config = dict(
    vocab_size=4096,
    norm='layernorm',
    norm_place='pre',
    rope_base=10000.0,
    qk_norm=False,
    init_std_up=0.0336,
    lr=0.00894,
    lr_mult_o=1.5,
    beta1=0.9,
    schedule='wsd',
    decay_fraction=0.719,
    final_lr_fraction=0.1,
    batch_tokens=[16384, 32768, 65536],
    seq_len=512,
)
MLP neurons of a small language model. Each row is named by its layer, matrix (up: input weights) and neuron, and shows model dimensions 0-159. Each number is 128 + 32 x the weight over its row's rms, rounded and kept within 0 to 255. Numbers have three digits each.
After each neuron's rows, "fires in" lists the words (lower case) most often at its 100 highest values on Wikipedia text that the model never trained on; "fires on" lists the tokens most often at its 100 highest values on Wikipedia text that the model never trained on.

L7.up629:127086148106092145168076128117128146091253133092116121131107142196124142108083131151163112104154084111167106166121158084143105143121131114125094165129152145125140205179132120128112087080114095191125079117107084102167166191185108160157160129116114154097081088143150128121101147136152162152119103121116127110108077110073107116121154109067132105115153157104101177089161127255128103082112137144145107109134072193159114093139138171136135153129129158113163116175152139111147163153167134
fires in: "of", "in", "s"
fires on: " of", " in", "s"

L4.up498:086167147138147145162074163127118047116147120176117127131150136107129112123178140093167123127141112073152157203090020114132217122139199113149104121135117084119085132109118154166147136169113163089114098104208094127128148089094131221149117157101161127094066121107146108135152127146118086170195150126073121171135114156148108169139156122166159128127089157150090163134049136099125148149108124125129170128182130125137151095157144090114131111100095148109115150159088114098150169146152074
fires in: "9", "8"
fires on: "9", "8", " not"

L3.up337:037084157158149147117157155101093105114117135133057118160106107135123089141131113150094182155109088125116117069113114079100159128119153078136083112095122151166155167134106132179156148134155154175054092138100110170172108127086115108139083181136147185154124157140108169086078078091104121127156066205107143166181069147117144153113133099084168180195105125136113085131148126122071132103154140133126131081171135179121161117183147093186140145118118134090119163149148111080132135167156082
fires in: "0", "the", "100"
fires on: "0", "5", " the", " off", " Sw"

L3.up146:116125089145185113110178153127143141103183122099142170105072125140138118100152146143102149124151188172179035086133142132175170157138101129107100087104127158116133117214207156126124093124134154187133146174130110146130060151072114199122133132141085150226174152117139108105101167122118109103105111079118128108160143092133112136124090159127146111161151091135167095148138141117143136116070079169167163153142058145118099141079107127176089109157114124169120059112157125142149093169170152
fires in: "11", "10", "13", "11th", "100"
fires on: "1", "0", "3"

L7.up319:157120097193182139080138137144147130165168168125123121139158163123117130137170107169185203111077110164108087124143085169130096143163111140115142130177118075114137120088138160124133145146093156135082144091173113141137090084106154146123145138146144140104134168160130106076120093122104118103164130166091144118116116171156135148143093152122081184165222161181118133155093095105141110088136142099184181130040126088158106160151119143108119121170155063112153100045175199088133135070139077
fires in: "would", "to", "could", "can", "cannot"
fires on: " would", " could", " to", " can", "ot", " p"

L6.up117:062134144157104145160109075110093092122150093137106097123066143156098137166145188089172151129142170172173129139151144132110126140140114126203080145132118126112133138198109121020121088116089113141090117110102108140180107117166125202080133161109125139131099160078113123118147133095103100136124150095058144130147077155049152207138168139130163164194113122102157150099099146105151149132135138073150135088116066134191133101104124149110152194113134149125148107111163102112177134127197116
fires in: "to", "of"
fires on: " to", " of", "to"

L3.up18:089098097108170131175146123224120142111145081124147136132115143113092144143119123109118140128097080104207167147141165083063108145081142159169098173177171133102187116131209129118106082161123116075178115125129154102109135126147133066111117059170112119111051100130118154118133109152165104143117084104141096144121133094078183157148123196095111128086148094119106126168085097129095174083137097125140101115131116175159152160088090123124161137153160092117174113121060157133127112147213157
fires in: "in"
fires on: " in", " cont", " ind"

L3.up571:101194117088189110131125137155130076075125063119137110117151100128086107107110104080158118135057127159185138126122126146144123160183156135175117153084126132126101130121190159078086210100089168126176145110114096088148075100135132106163142159077134075189112187113154168074132114131160110145088172109094130175094120115121204076121121160147162135127150057153139132145182071141178133118185125096131143129145115101185154131113106155134100130154156127166159120172080142127067159128121125
fires in: "had", "soccer", "has"
fires on: " had", " Soc", " add", " has"

L4.up545:084147139164100137185063151161124118158104154100164133148174152160116161076155147145156112161136119105116182151095105162124190114074121105127100108102118113124118129106106136108110172130166116157174202098157121153122161139154076126131074195099118144042055160117095068081125102146146114122214169030137144135174115172124107180124132127097141130127146137088107070078064110129155174089158116065179150137119136124130110122163123125143142101107154113112150146166093116164116160111101163
fires in: "as", "9", "life", "website", "career"
fires on: "9", " as", " life", " Website", "aly", "own"

L3.up9:151193144147125138138079139133107133147148149120091112130146126087133109170140152136110109162169104083110203121114057117077161153130145106081152151143092074156101063091061117128109113157112149145162173122102133173107108134083149145147116157154113063115126124099198106077209076090167136101114167097080124111137143177135122176131185101143133134146162172119133175091126126102042169090155167063082125160154120131146088181159087143160172118162138167129087137156108107113148188155136125
fires in: "years", "year", "9", "months", "2", "billion"
fires on: "9", " years", " year", "2", " months", "illion"

L3.up456:189123116155184126161119133162163169135149099147084132183086157106132135142121180109099163120177149171101155133149157100092125102164104104140138130121087154105162119148141133103135095090118122175118073121091095082125141164116170219033079131116198096126156091154070092107144178109117117124111136129118128077111153061140136114178119112104077083163144143191123108128145108110126085157146104140091156106122151158139088158132116106116085086147119055164064124139153168151085163044163119
fires in: "he", "after", "because", "we", "when", "she"
fires on: " He", " After", " because", " we", " But", " We"

L9.up86:096135109138178137165103126131141089130103071134137137096148169155049120137086159131148147131081092147135125134138122146125124159211174142161149120091119179107130141098130133080105172147113103134138133116155119106098056141174150166132134078131114104121102123049095137108111130094097135180150146099119157112105103127154094211107086109120132089166164083114142145189143139128120070131127115170155148052088045188142173120140140150171220111114161101147165091132108147098088197088114174
fires in: "had", "has", "have", "graduated"
fires on: " had", " has", " have", " gradu", "erv"

L3.up554:150121134089119163092127126159149117152156114136105193180103155108094136108115151124081174112158094172111108108142141067117135130157089097147115052153144079184128223105158184096145104174105104142140108135082081114171115109118166127113114197119152161108131097115153108083153101130165117133155131142122079135160073140113145096132158114098146118139119117130189130122141100121066150172147113145087132121129132142106100164193118042134114115196100103080107118036149102143104125025168144
fires in: "after", "highest", "00", "000", "mixed", "theater"
fires on: "0", " After", "hest", "ater", "ixed"

L6.up406:142092123144160188174044053112120124078107138145146152129181092093070143123112105195123126164134156131109137067103098166090150149142164105129067082153120121130179147089127147106106108156129081132154123149101117091131127114148088092130116121121118166134106159146189159120117131135174113120108156123197143213122144109125184085165136091076149127137140112185149086192097059160159162127149173221133077072135093153144141140108138147127143076114173141163172109090119111117139116092108142
fires in: "part", "as", "most", "designated", "swing", "later"
fires on: " part", " as", " most", " design", "ing", " later"

L8.up122:095118110059146137133135200172168138112158111078130158151118145084128103102099121170139158077154136161111109115109183117187129100142168136109104086103108145133161097168128177127079075169078040147133143118114121136137200153105167119100136138089095152064080116140214109133122150120149114101111097172103062120107153182108131098136166086102100111130198147140099143130117141148124103106087110194107141079149067172170072184106092108138136098142116113135077136090099155133174149143166126
fires in: "is", "was", "are", "of"
fires on: " is", " was", "S", " are", " of", "s"

L8.up412:132103121117131127087131119153098073081056161136137101109067140095078174203064121105103141146098128115151142093110163127043126075090159137149145152128138121110104131173116128164165145188107131097067148135175048150161119162179103212057123121155155162126117113152151179092141087105097141160101117114106076094117100148146144188098086099124140090168106142176137135141084111129156108094106151132096157136118121135157084117180100095189129170172124133092111150154103100075107122166122144
fires in: "the", "no", "textbf", "vs"
fires on: " No", " The", "te", " vs"

L3.up486:118098080097146114082169151127201123080125139123094186131068155110119128135059151176056144179142129154099085148089132053120095189108092122093147074115112171121158142200137095117115124187160133181127159134107135145108125120132124158124152159137080160180162117151160155106155165115101101135106129164051105172125148137116115130125100097110135152113164097099177083179120155196124105196083066100087083161135100148100162148115136061147111097140106131124095131079125098092122112121104117
fires in: "10", "2010"
fires on: "0"

L6.up197:122088105203111181156147143162130159141182120049135108136118157165120101160125138129176182128147135173072182081074110119140090140128189128132127072138130132125135147133165127105128181122108156119148123074178099186129113120156162162080094151106142171135163138148115125082144127168093130061131173065095119118091059188084159149126131160096138151141092172132112135139152055129170121177163121126174138118075127139105095127130183137087085095139118087096131068152193140141126173097137091
fires in: "to", "may", "cannot"
fires on: " to", " may", "ot"

L6.up635:148155116153127139128122140113104169102126073153178166170168102124153168133101149130120144161128118156162078143130113086142076076099128120194164116084131170115106145134151111145135138165126158132091231140196189153140142104155151099124163234125160180094061128090125130184087145159123127133124163113084120087143077134132043164131092132119160120089119112125172096061181105118124121145134074109161060093134128125140141117126092113124167154102168176184153107142159144142145086086143133
fires in: "he", "graduated", "also"
fires on: " he", " gradu", " also"

L3.up630:140141167153106113131109075172098145108100149116097099143155128115159160125197115091155148110119117067089158166150089216132135069127116130091098139157142089121094062041071124135130132164141183148159145128098123098087152096091092199139087115130213162102090092132142094096102152103134153124191132104139131110175119149140157117104157093144130141121146128131093069089101122137115158133148151088121123105129173101200145119161079096103129120157153169204083172130125083125140212124153119
fires in: "9", "29", "90", "39"
fires on: "9"

L3.up632:166128086133122151160087164142171199093121176133168093108107133159117146140126123122114171141100116190147150180155145104128098088082103062153119131097132170110168111081100114163156143127183132121058145154149153158127130124116115132097162159125082143089127082080123129127140134148109133174096161132092139087171072134157098154131104147156118152132220100118099101076083154157085142143107142108072111107128132185199076175148193120146095173137177118164079127151110114091162043099159088
fires in: "he", "re"
fires on: " He", " he", " re", "He"

L3.up455:105206106113171118150122087062087103079130066139130119157135136194101132167149120169123126115139144130096102105145147152165094137128120181181084143096196124110106143093197130123124107174119104162212090124081079078134125169109140104120166123115152131177108155091165137115119086073133111160140139184105142107093106127105112152131126120114144179164142128113108101114110043171116116079207164120148180164126128115187111110121134147120150175092079135140150098148070108169142206114162112
fires in: "had", "against", "has", "over", "poland", "in"
fires on: " had", " against", " has", " over", " in", " Poland"

L8.up43:092086146158146148126102111078125200139181128135088151120149083126099105099182131181113106129095202151140132140144164099175161087094147126154129152154127128076172128127116139108103121157161102125084107100084123119171132159129072220129120072140128190098081111142068156152148145093145151109113085103110161085076145164108137124161091159172107119123140143114107088164182116163177100151125160119165135056130182196165146112191112122093104148124084067145102119114145121075107117110093194
fires in: "his", "s", "the", "its", "their"
fires on: "s", " the", " His", " his", "ts", " their"

L3.up555:147186147166128151124100154169083111097139126049087132149099144133122094059127078113139165139134126142085121111095092091112108141092120116124107087164159142132148075175110155125080121147127144154149178090090165140163126115142195154122152136111099166107144151164154124108125080129129149122122124122074161103137146114087098194126173156125189176151140088157166147129102153116091113108197037088221131111144137146062085154084113093097127182119142090077044106134116151165121123113115174
fires in: "and", "as", "even"
fires on: " and", " as", " even"

L4.up107:170126111204154173180125175102106156110145109160164168105082122163109185102133137123118151221103090132146116097187166106137107041159133153139121132047088163110155099081116111078088134125137144170125139169129150119135147125133115127068080115104127075144111105059094160144092169141157081146201145102085120095153078124154130139119139168115147080127175120124097119113118053160133100138161129165109154102151188179157097157121114099107076134080176091153123127112123129143138145081107096
fires in: "he", "she"
fires on: " he", " she", "He", "he"

L3.up295:154168160134080165155117155108112120115140118067142135135113144131123106143110097104147099110088109122147255127083103155106169142080177162138090153138096070100108098092109109169111156191119102139141143115125122128110142118116122182136167161122103089125093097065129061112159166152152100089165175104089164095120088117112053136134178131140126167141133161155118155065108179124137140111138151107139078144186107092130070078099084154117128120197138139136181095122129104150198207120122144
fires in: "to", "2009", "9", "978", "w"
fires on: " to", "9", " w"

L3.up514:102064084128134186104134162100114123118050180160159150109155143142144182137170123129132149156161110137110134158076110086122140075069107098128067125082077125104124130104110089094098161131144177182068160062138155152124138193118128145092088139165150149132088085104130110135080187131164123123066135192164115163154099185158156157126080172143135188162130114102101096137134154143101120074154140159166109115080137102105123171109140088135154144169097142135070151093096162123130101151090061
fires in: "war", "training", "work"
fires on: " War", " work", " training", " Sy", " art", " head"